config = dict(
    n_layer=9,
    d_model=576,
    n_head=9,
    n_kv_head=3,
    head_dim=96,
    d_mlp=2304,
    vocab_size=32000,
    activation='swiglu',
    norm='rmsnorm',
    norm_place='pre',
    norm_eps=1e-05,
    positions='rope',
    rope_base=500000.0,
    rope_fraction=1.0,
    qk_norm=False,
    attn_scale=0.102,
    bias='qkv',
    tie_embeddings=True,
    parallel_block=False,
    init='trunc',
    init_std_qkv=0.032,
    init_std_o=0.00617,
    init_std_up=0.032,
    init_std_down=0.00378,
    optimizer='adamw',
    lr=0.000531,
    lr_mult_qkv=0.4,
    beta1=0.9,
    beta2=0.99,
    lr_head=0.00436,
    grad_clip=0.5,
    warmup_steps=386,
    schedule='wsd',
    decay_fraction=0.504,
    decay_shape='linear',
    final_lr_fraction=0.0,
    batch_tokens=[16384, 32768, 49152],
    seq_len=1024,
    doc_mask=True,
    z_loss=0.0001,
    train_tokens=529700000,
    steps=17594,
    dataset='wikipedia_en',
)
MLP neurons of a small language model. Each row is named by its layer, matrix (gate and up: input weights) and neuron, and shows model dimensions 272-367. Each number is 128 + 32 x the weight over its row's rms, rounded and kept within 0 to 255. Numbers have three digits each. A neuron's up and down rows have the sign that makes its largest values positive.
A block is one neuron, or neurons of one layer that tend to fire together. Before each block is what it responds to, as a language model described it from the Wikipedia text at the highest values.

Description: Date days and table separators. Day-number-plus-comma tokens after a month name in dates, such as January 31, or born April 10,; also |---|---| separator rows and last header cells in Markdown tables.
L5.gate216:151092106127156163169113158158168118145166156112118115170130130180084056112174144110130113113111116077167091215146125176161103137108065169127084092142090139106176154103135080146112189095097086153151157120163148159210125125077047128122110153123079080130093166153149105104084148114138141179
L5.up216:148163142120132113161092111140159146156173119095138102151074087125105137095115108093078166104158085149142121100102091126134148147141099147110115077140116192142086155125177128187114188119103128112104170097018094114080106109140148215148144141138131075079128122109070121127146109124195120190
L5.gate382:100156169102180117135141202175082116119159175174113137136117064111177107177171156144128149123135053187144095074169112144125128150139169137173127116151136122149139149126149121112056158155164100184113174120076038154166129112096130144156126115178085076100115101142179184138129140149060114140
L5.up382:117078156143099133105129125171193132140158137194190108121137166122120092114099160086101121126109130181163135113145110086184054066116107081148161192115118124101210143168111168097103104159132127122135127152180160129134098123068126138097084121144134098147089140176093115154088154103061110152
L5.gate1159:185154128164147128091127123169092164169139179144143147129103142149132090129130100150113121149167131084151134155161127145134145121096119144142178155170100090178100166132202139111134149109119118109180097189125067159162178063163123136114084129138099055129093086097117128133128166109128162101
L5.up1159:154100159134199137085130101186113111150151124129123167150096115140118148061154089168123081121110123157093142076149122103093091062122149098161120157159166109217158077109123093091120129131128121104110087158139100171219109113153146224059113144136120157176136113136078138120152097087102167092
L5.gate1216:091089103141166141133131131144093150171077146143146097140148078127107172062153095102255098128087130144077179089129107098162120106133091179158184134104188164212109065101124152089114101175084079146111144174133139134123102110096152141125151091123138103162113152137137122171158123184131099151
L5.up1216:164118168141143076119083153126118153113110112074117153191095133108169129141138173126122112162046112121130103127106106202145102117083194114189148082135076178148085175111179162184018144160087143152154114095092139074115146120131075095157154134146094149119075118111132152181164110174073127100
L5.gate1492:110071153142149144127164129188146185100149145143144145129148120128129158121103124127137110112144115080088186079180132159154165108097139146158116081069077130180117090107101148157139139128140157205088135156123079129123095061105145182150098090112102134137159136159142147115138140184119106166
L5.up1492:068156121117109067146093090142158183068176124180114089152118155104157058189158097186141127085141122131142092169163114168111095098100158119192168148182108148120149083143186138147118115113168172081152145100062117113171168148103145205077131113190140126112136132135119142142150093156145131129
L5.gate1635:079105121088082141065107197153110124074138192095141166132091054087167120128131188111170104095142103105134096142090097157159129094156083117161181111124181149093178116124110101154148171071183145152096143198143089167170140107144144121133133089087132104145149128095136168089118108043152180113
L5.up1635:116154109184142073169120089160118082149130171171161112159171145173164161106169131148152075142124134114136128139193125113151130154145104151159126155209212127118135136161120143089137107117133138095125112044132140116130140185126150102143158160122129179126191188092166113188130132117134146123
L5.gate2095:074079167081094159121104036147123107152119145106122120148125146092162105116109098169087129134117155095089100140110152150182149152152125152169122177127144178074127144165106188150118190120141078142135115112144096106144088115133091195130149178162127060094120142088120090110115137172091138159
L5.up2095:118121109105089165113133109130174104118119146182203233152127159106131106123101122133152119086121192096126139123135098134104132134097157133185161140113088088128122121123126161101103206170074118088124195132122162161119148108147080100096155105206136150116140116124140146159108147128103120165
L5.gate2275:134067158122079155102078075206117121133120136084135083129141085154117079167140118126102157089127122067166167146139122138125127161144182107128179140121079155101192147174168191119112138117094084125094141185100078099151146059095131153159106094157121102138113178108120158106107109104132166139
L5.up2275:169141134126092079170132127150151092089071107186111144158073163118118069108130091085147126122122170117165117097123095158148114116120106158146126164168143177197109122204129078090042104121157108098082150104165156195186090122092128096153128117121167114148141091171110127086076156175122136090

Description: Line-ending structural tokens. Tokens that close a structural line, mainly markdown table separator dashes, plus section-heading words and closing == marks (==Plot==, Topical Meetings ===) and final words of short lines (United States, Army general, 2013).
L6.gate1015:136138140053111184134112079112141147129164111155115135132122155149146101130125109140126151170105155067081134125132130145114117151128105191125158112148080133119160131090176143106110199080113147152068138104131118076123150106119083145137087122148120070171133187115125125124083091138133102135
L6.up1015:119118111116114172141092102114129164204170111108143143181152171074155103110102117181110131156183131144073195095139135138176105158107127197132139135149125157071136139176100096094159148102159161181042149044127128117156079135101092143134134068190094085086140077122095164093146102117145045131

Description: Markdown table separators. Pipe and dashed separator tokens in Wikipedia markdown tables, especially the header divider row (|---|---|) and the closing pipe before a line break; also header words like Release, Length, election.
L4.gate374:095118174129087100159119126189132129140118114153095092125068153124164157067146123081126130139129137100048080156142142125133145139127089113171132147097105143161143094137160205163122095169208129099128168140080141124155159116121129143175121150160159148174084106151141127147148121110153135101
L4.up374:153124075110133111133137048148154096167125083112137148162119165180127171086177097117132140148138129058091102161135113111131094119102113123150154104194066166148127142098106159046215107172144048120122155125125083133198112131131103085158161130110081178104119163089161120114181072155154175145
L4.gate612:110199166141141117199175108131132131150164165191158095092177147074161166150150182107138101090118111101175145065120174059131114135138125111191153152133123096159151129125097143062085116191168066165092150045136119249118105134135127092136150137052113121143161152126144125124142183136160104151
L4.up612:062118083102146205140094186128190100145161102158136153095139173186163160131121106086097177114105122151113125170101114133121074132046122137183172104132090123137157152111118151092108101171182158113100072085073100112114170158097140179113079109112132145163111090112097119135152099193086101136
L4.gate636:173122107089065088144151117160166162110194102187123154141095171126110150150137170129105152111084115129150162119145150149124122156132162117179185175125106156168149111157160147089157144157193166148096137112135119142156139103101156097126111097150117127192098128114111140075107180181125112131
L4.up636:145167152056110140104121158139079149129112102126144101176103152114185125105180139145154159109080146204095102155131160102151140110100133148096107121108143131096203179145075094066095111113152138159157094126114104098094147135096135107107153114121112156115166139130152064163156101150150121114
L4.gate704:126152140121100073077069100206067185133138162129121086130109171103138133128201127125113136136126133095082095111118057130148179109151112121133203146133087052103131112165105136138169147106176125149081112168072123131203127074138165156109063129117109163148106115166158094050115121120132165137
L4.up704:117140133117146175100151161130132078099155129097132126129117168176151124120093194146120126121146199083067134116191169147079105155134089173091207153080087148192163104067126122124141170126116117117169132144142028138122104127128114186152098097138072143102162127144160165151125155201118119128
L4.gate718:106127135095123101126078174201074148132159124133091104157170153098131115111131102151135132132120127111126115130136099163166104084082135168165145125117049150146159085119084199140180179176152131171088118159123105103123153080083130125126087129159129133177109149129157114086124156158110153147
L4.up718:168118125142137132097112126107091118135128127118223118166115139076156196065167139173120120170063173105109092102173157113166098151065137208134167128129114142112213087100150138113164134097127104147122102114070069111180119111123170176146160097135145183138110099142122116156165154115147144139
L4.gate1040:097081113077126156110096099102142093061161161117090084154052122156133127090209156136095099158089142099079170172103122169159118062061126126204110117092113137093139072037143139159095180118128067133150135145101083158115121145110117139182085095101131167187089086096132099109126152155126118118
L4.up1040:071104138157132117126089056112136103074119150065098136144124110089122157040150103135102143165117085091106175145122109078153125081116181121160168105113109039072161121083102147139120113110123105104137136128075107162137187126131112142076128104176071171187121063129125131077133158107133114138
L4.gate1063:123120116082132167098118138181119168076138136104145148136095151114147085135123089070178158140121126123090129177154097151086119130142075129152138134152087140117108110151072165154104134138207093080064135147109110121128177116117146095184102115123131131119161171155172165132120156178179185163
L4.up1063:081096056157183095108110123184160113124129124100139160178132141158139166054155011148133116195129097144088110111129156063071131120172134134109201146182130084050156125134117109148160122124147138042099073153132137095111168094106089169121072104142155088134096132122168041162142122142197158091
L4.gate1313:171144124098121134130160124205120141133168112155168094123109130109110123174166086177159142088106161101110136126158136104135168178105138087163136129118147142168079131144155149169161100130153141141117148085095134167138122144137164144084149174120102141098150133151133086103170135221165156073
L4.up1313:104128157155104165156202108120183094142126138143122110147118105059137130158139075160102156101150125074126173144140077131122127166116109080184101071140054035139116180126107144140150099158080142131088166104100127182107178141104172115115187091076140105135141146125031142141159175134136094084

Description: Words inside creative titles. Second or later words inside titles of songs, films, books, episodes and albums, often prepositions like of, in, on (Drums Along, Breath of, Standing on).
L6.gate326:113150143110182107156170147114069157138117138086188142116061137100137127181118087113112180109114106097130119073061142182134128076109157103174131111175115128134103149120103169118080143150118146154120102104099164110149080032141085108117081140100084109158157123142143181101115140141128131104
L6.up326:175112141086126091101134121153192118147122120086130127077113181083122112181093179080168107142132191132145125107087143124141137095062138121080137146114120054174118113127184103153135117123084136158191127119182110130177136118122176111157104126103114114139137136133116094157086124138112107152

Description: Function words inside titles. Connecting words, mostly "of", that continue a multi-word proper name or title after its first word, as in Man of La Mancha, Legion of Honour, Organization for Security and.
L5.gate48:148160142133166090114137144170136056149126081061135128162131118088166121112100124089161145161163146103086136134164175143121126138085092119117113136133105130175159130143094145169160181184144149125102094083064136096125109099073175124205068171198187101126150187112135192044084148162067121104
L5.up48:150093126151123182129125152176113167146102105130075109113118112062152105120142120121190149089104093098090129127118189154176145121164115152093083070082123121143196084149157178149149130125168170117070142135140110129130125150161066121138097137122127167098143114120186156110055146111137119137
L5.gate321:141115082076086118116180110150155134119173117130184166132108093162096146113143097173104136128175122081106130120089191104147135107119154110141151104104109131104077085133171149180123115131151110126124128114098145147141084130115148098104120122129122149179107154114117142069089156154141151133
L5.up321:120102147092098078190093183079140150134119132190119171104120134129093110108189163099097156144138123079130113082103118131090165158125112136176148168147061125107153129172112172082157169090098165190143113110055068067202130092127111118179120148114150131151141085093150141161095137122127179151
L5.gate373:157173152127075132156147103151163124114115103142138147144131063134119153164142123091132209143135101115153129048131143179109116096104105181114120102115135101103100171145105104146093187066128096127173124145126119103097115079140193168136105092089129133161134154136061161080132141167100150118
L5.up373:149119133105108089091125150093084120172121089111170079144151114077117114136162178142125139133173133121186133127161136162163158148134139096054132124115125124184090096179136117171165161127165184149117094168146127154120112101112097089080058109147108124186152074129159187099065132157086075124
L5.gate412:112116149079155133093143123133069160141143144116139147130160147134121107114208095135165166212080134092118095112134143130144151125159185103174105127102129156118123106097153128153120123165118111189174201120147148162170145149129111125133133143152120073151148131133190153107112081147142177133
L5.up412:082107101098065101141103131133150158135137097104116117174169164131135147092160085100154146216163165137179128188059045123170149096141091083143118083154116144084107101125121156140133078092159137160125146066177141125152095080110134131090134083187125096152046127116148107111089131124110075115
L5.gate1219:103087179126126161116150186193135114098159154116139206159110149139172148174140118171066158099161115134100103122088131102168174186149149150142133143093157131149146162150057162112132120118114118072104135085104153169099118108150176123183112162111129112116122139168151141109088094115122169113
L5.up1219:095135110137146015101168144113103206151147128143111167111154060099116124061148168156235111068154105145100117145102128160112104119128158075146100134109108183119170144185116124101117152102119076100108141173145121169144142143143108128126119165148147092134131040160102103115144211116106122111
L5.gate1734:116124112088126160158171125122128113173149084128164083137108086100147075100114092136150180122120107064117136082123156154186109151110099168131113114120154143100183149126115159149101148122112119145189094115169143064127109084130203095139152126152066172156127131125073163120154094152097162178
L5.up1734:144099130141106117108128096161124072148116132149112115148085138153102166127214145107090099176107173083110130111139145111116163166160151039114148058163140122062132034099160128117143136063146215108117159137138122146093154141120154112141085183160156084136129164085150113145123128133130131154
L5.gate2005:104099127140099089125126109125119144100087158141120112098134100101118098145118082178149106117131128098138115115194144091146108095123092131146167092166085157147104063151106119132115147119123109180128055081129119125092072083098117137104113093145172070137186163091134154079080124132116161183
L5.up2005:141056134113163130131149126109148132159144099075082144177136088093121133147136120142179175111142106131119091158102163172147139109118137171115047111110125129179188150175086196120120117105047170166146155099146130033147157178128189068087121125115160132121116169123101184166104098112139183108
L5.gate2014:096124106107081145118156125167131099119145115132133156119134158116145136188139085162102135144162114124142125095133143124158160139090099179137182102100201154100130130108083171182146143082120173172113123080160177147156100137163099107104124158047063179084148157130153065107111131129172132168
L5.up2014:086111090164123163115156119146148154118144201121132116155112169089127089130196041145092107073121086110160075115145166136134131094127139094152140150171077081110087114116148115154118131112135174172122088133084162161101097099160150149117148132103079110146147095159110116123113142153060148155

Description: Separators between numeric values. Pipe separators between numeric cells in wiki tables, especially climate tables like "24.1 (75.4) |", plus prose links between figures (and, to, :).
L6.gate1917:123130099116071060132140118163148180120123150113142128149077161139160097122150121131174142070105084091202071145135100139122127186139098109147152079168092115109111108145114210168128181167112157154136121155104147152107027105152134184176093111155121098122138121130094074133103137167128051191
L6.up1917:128120111141144118142102116155092152104085130119154141120165109159172081100136200139107120145123096200130173172084129142134148055122156130130180109124116102106153126133144146148131152069152101162180089146120133118089126109045107146062152029161112076144110116129160041071138139149148119108

Description: Table cell separators. Mostly " |" pipes between cells in Wikipedia tables, strongest mid-row in climate tables after values like "32.3 (90.1)"; weaker scattered list dashes and function words.
L4.gate122:073152177057192172166149180105098121113140102197073073171096148154107128180139171115150072165134150146136203157160094146150142087106165101116187232119088130104113106104171107130152144141098148120104166126152087164082112149090142125067129125209150109136105214121180098152149046130152082182
L4.up122:153055135130151102084133116087090119058144100077193115108117124127130113164112126125062094148063191135134072090093110158087085135103132170081111085126136109171163149151085142171079122096114111155128105150145129120101086112120115135166134167137151126090113135178128120171088141129117165123
L4.gate160:118092110148140132132137155122156147123120126123160225069141083122187131124145088116116122094119150119110121124159146127102127159145155133160176176149093080134055104119150152081149110234158080085111102083111103124084109092139162170107131085119085096149125142150088175087151134142098134157
L4.up160:085125177227126126089146122140086125082124169110143149148102140151126118157098130129118148171137153144128117093166170158150140133130114117095106172199113083187134166109166072078127061128125081152190172084133121167143114118080108106134142130101094144176123111099118128152156114152122170163
L4.gate444:113154133167132090078204123132201147138150119127148123195119156156142103116148174151122176093042175163128151182118158146127132178137151073146133121062074154117121151146152153140139147174140127187169191106124040111089115130131107108109126087111092101118120167082153177116151136110103103089
L4.up444:120129129106200115162120151158130151125110113131125188123140146096150118071096118119159170136145140152123142077173114095134087055142069178090148169155107138086143099078158107140130085172124140100090137108148165100108133131136062087158177054162172182042090212143087113108095126137135148158
L4.gate449:078175100150071151112082181120102177112162125111110149068145143130120103132147158112090152133112131114122096149170121119157118109091077085134138112109107074141118107124098153164101102100120078117121132212119159169111139114086128122134138152174122112152141150103088145145132120128192089168
L4.up449:137163144145059077081140107080132083094164118137157146172095121189148170143145125174122092089141168141144050137123131148139084113081075119149132122125137092177125185133121157114085111181112106151110109160124131196115133131145174098114113126097115185127149164097116057167161103118118078095
L4.gate477:085060082082138143102110160104092165118139111131139142107099135166123157153204127066099136130118160079159121154097133176178106133114144103112091142166091063106131151180117175157149110112120130111104155103168098142132159098089176107108157186085083160133079144175121135133114130190138081139
L4.up477:139095084139094109174108146157177144102121123115194153149068137069112109119119098153115116186145133117125106118179120090134186149098164152092124087202111114090094098147128143194134162132153128137109124114153158124164121117146110154107168151139157062125100094112176146055155131114125127157
L4.gate496:087093123159164181118149139073064202129167118134175116162102117105139164108130148104131163104107127154111121113170153147128140127089077128089040104108108113144134100103054152160105147111101115118204120114091117153138126140146099184072166084136081098119141176098106124125128158146098140147
L4.up496:127098108144124154120161109114086124152093142129090143081149141145084156117104060122114151194100147135173161130145141092127143117119113116089156116113201068113109143138102113097113142160162184092120077128153112137134099121137161101075112120096126134153121121148137182112095091107126141128
L4.gate707:119110111154130122148129131134147141112164086202182122091150121126069172101099146067128107148131080139146123106142093154131084203154095152115194122130121141151106160119143138113178069157154180183131094156133092116104161085164157141141090125026119064136179218094142149130137117182138148068
L4.up707:087173168174131093161068131144159122091141120132185123089173110120116103186087160119109133153126177111141140105208080168165117134170221078142162168087112113106137125161149134137188055161107127124125121062138110199146115097116085138119107147121104141122121117080104145202139130118168167145
L4.gate751:102150110080123099138180103146128146154159160173117159110123151128121142129134089165124120037141165102157133185097163156160133087102095069138142104117111155108116130137141152138119143131098112164101076135178058087111182061179156129148055119087137105139157137149180079147103112173183167107
L4.up751:150114089189148151114105079165148145152171062095149097083072097154054139160098124130162106087111160111180165197141168053108139175154122139102158167196061144186148095085154157115189124155148183121112099155148117144106128117095055112169145068155107161166075083132168090136140098125190142058

Description: Wiki table cell separators. Mostly the | dividing cells in Wikipedia tables such as climate or game-result rows, plus which after in and titles like General or Colonel before a name.
L5.gate176:117131177126164102140113107129122138149164194140115093149131130071098128145185141144111085072101104086141109149123134164159149171159133184141082081165090179115147130140093150154194103135119059129148124184143092087169083126156209164159122116158090203125111088132130151132091136110143136130
L5.up176:171114161110072179153107100127118115161112100092135093158135095135144154118114106165119158108146114189194136129075148084176101202115183145166136144116159118174130196155203080123096149127122206176128104136169095144083113088142104170085150062148160103152138129126140109141102120111127085140
L5.gate195:146101121107184145159091190090166108118159152145169113042138111100109130129193148106140174168164148128145182100123108121124154128136150088112169125144141123158148152165104148090100124102121109148091097110161091171166151139131104106174138099110103175112151098113146117159121099115166114097
L5.up195:121159123133189187122106106105129045111161144115125153117102131141127139160098145040120149073212110213168117168118156117074111175100117153169216089088145089191095134106112054099090079119167139123164097087118126114049147111120086105115108115116135146126093122150132140105121067120133176105
L5.gate394:106127162145117144131135124110043139158092085091130130155177105117143114154178136125095221169098127151069100113102124151097131128108103113147140129123159152148073101123146100140057090151151081183169122095120128067093129127107219135140155066142130127077132170136122146103115163121145099121
L5.up394:140108137114159160096131094117132116134130115080113092174106106158132109152116031061137115109121154113089092103167093157107159094055180111107144202230144090152130103124097071118166080119124168118151113084128135108136133093079060164182093152095136144137156095187136197122116131140061169123
L5.gate1265:139115132140138104118126152145101106163149165108161162054091122186153144116118146129121086039111141108131139129091139091170150112130158110112139206182166146201152107131112136114158109136110097142151133200136081139110114095134147118108084102132096119193140157155177103163130093124147121162
L5.up1265:081146176156110168137123149124096131190139109146150089125154125137135100146167140100167116119148144118126100127101114120125142185148140141049115093128116036166125171154063118148110113102127124142116151115149167127136108128178061094096161080143166163132136133111128122180124189086142146130
L5.gate1597:051083132072203166101130141097024152153169165090159097084136141114069077186201139126121116184138120144107149114100135149099151104116125136094108113127126118096086122067143105176080138145134095138099167132099171123119121129116171170133095137079140130105139097160055144107128121137086092181
L5.up1597:161154102101194130112148149076172140127098178098137115142031132177127095105144141150116098124108166080158164173180130104169175160119186144072107204156098120160149099120098153148132145138084145125164195095148157135112120082145074097182171102188130095149176125117094105084100158126154135120
L5.gate1644:091159158103137139120093126155111127146075174156167144200201126070143127111175074128154114062087147114127134149126130102067096091152189086113105124151142141099070191151082116099136100123144088163131147111108095167126153180165139089155147124163102166124107103155075117125138130161153138094
L5.up1644:116102118123127189179166116172125143115128106145112103121133138108077120109077174127076096195126144128162148152152156124136150147093157153101153110146152130148120092092187114089180132108164146089189097117130113104146111147102115154091121134119147108070117129131186115124106106127157143177
L5.gate1700:175121112158102166163183090187103189167140135101123183146152212125123124166083167107126129083107139104140139138105178087097151128125046155136134164051053129114114133117165158121114134148162141142134096068134051104151059102155117084152067101053111098130076133161104125164166140148126150105
L5.up1700:145137102158150111197158170159074147151137151184097109151132183101215149120095104091144149090135154148163149119083149108099130166170124129147057135140150163136170161130155096165147115189141128072125136132112172203110117093132135139150171203071122141084098143108091132150134132139100109155
L5.gate1825:123162148161159177090137153093124174090140049142143155097147195111135120142131096131121150141139104144127204131096118044125090118176110168167170088144163143136140170144080142199134115105166098153122108122150142101056107106073141072173130142108070108166103111105139117110105124145086180179
L5.up1825:095091072137104177051129176131148157079111125179116130096124127183155164102151133115147158215146113091151095161138073085123136127149091132110144095104181155124117129117175159085110179134123095135157154103172097123058135151123119121173101078149167126082103121103173111105169181058146144061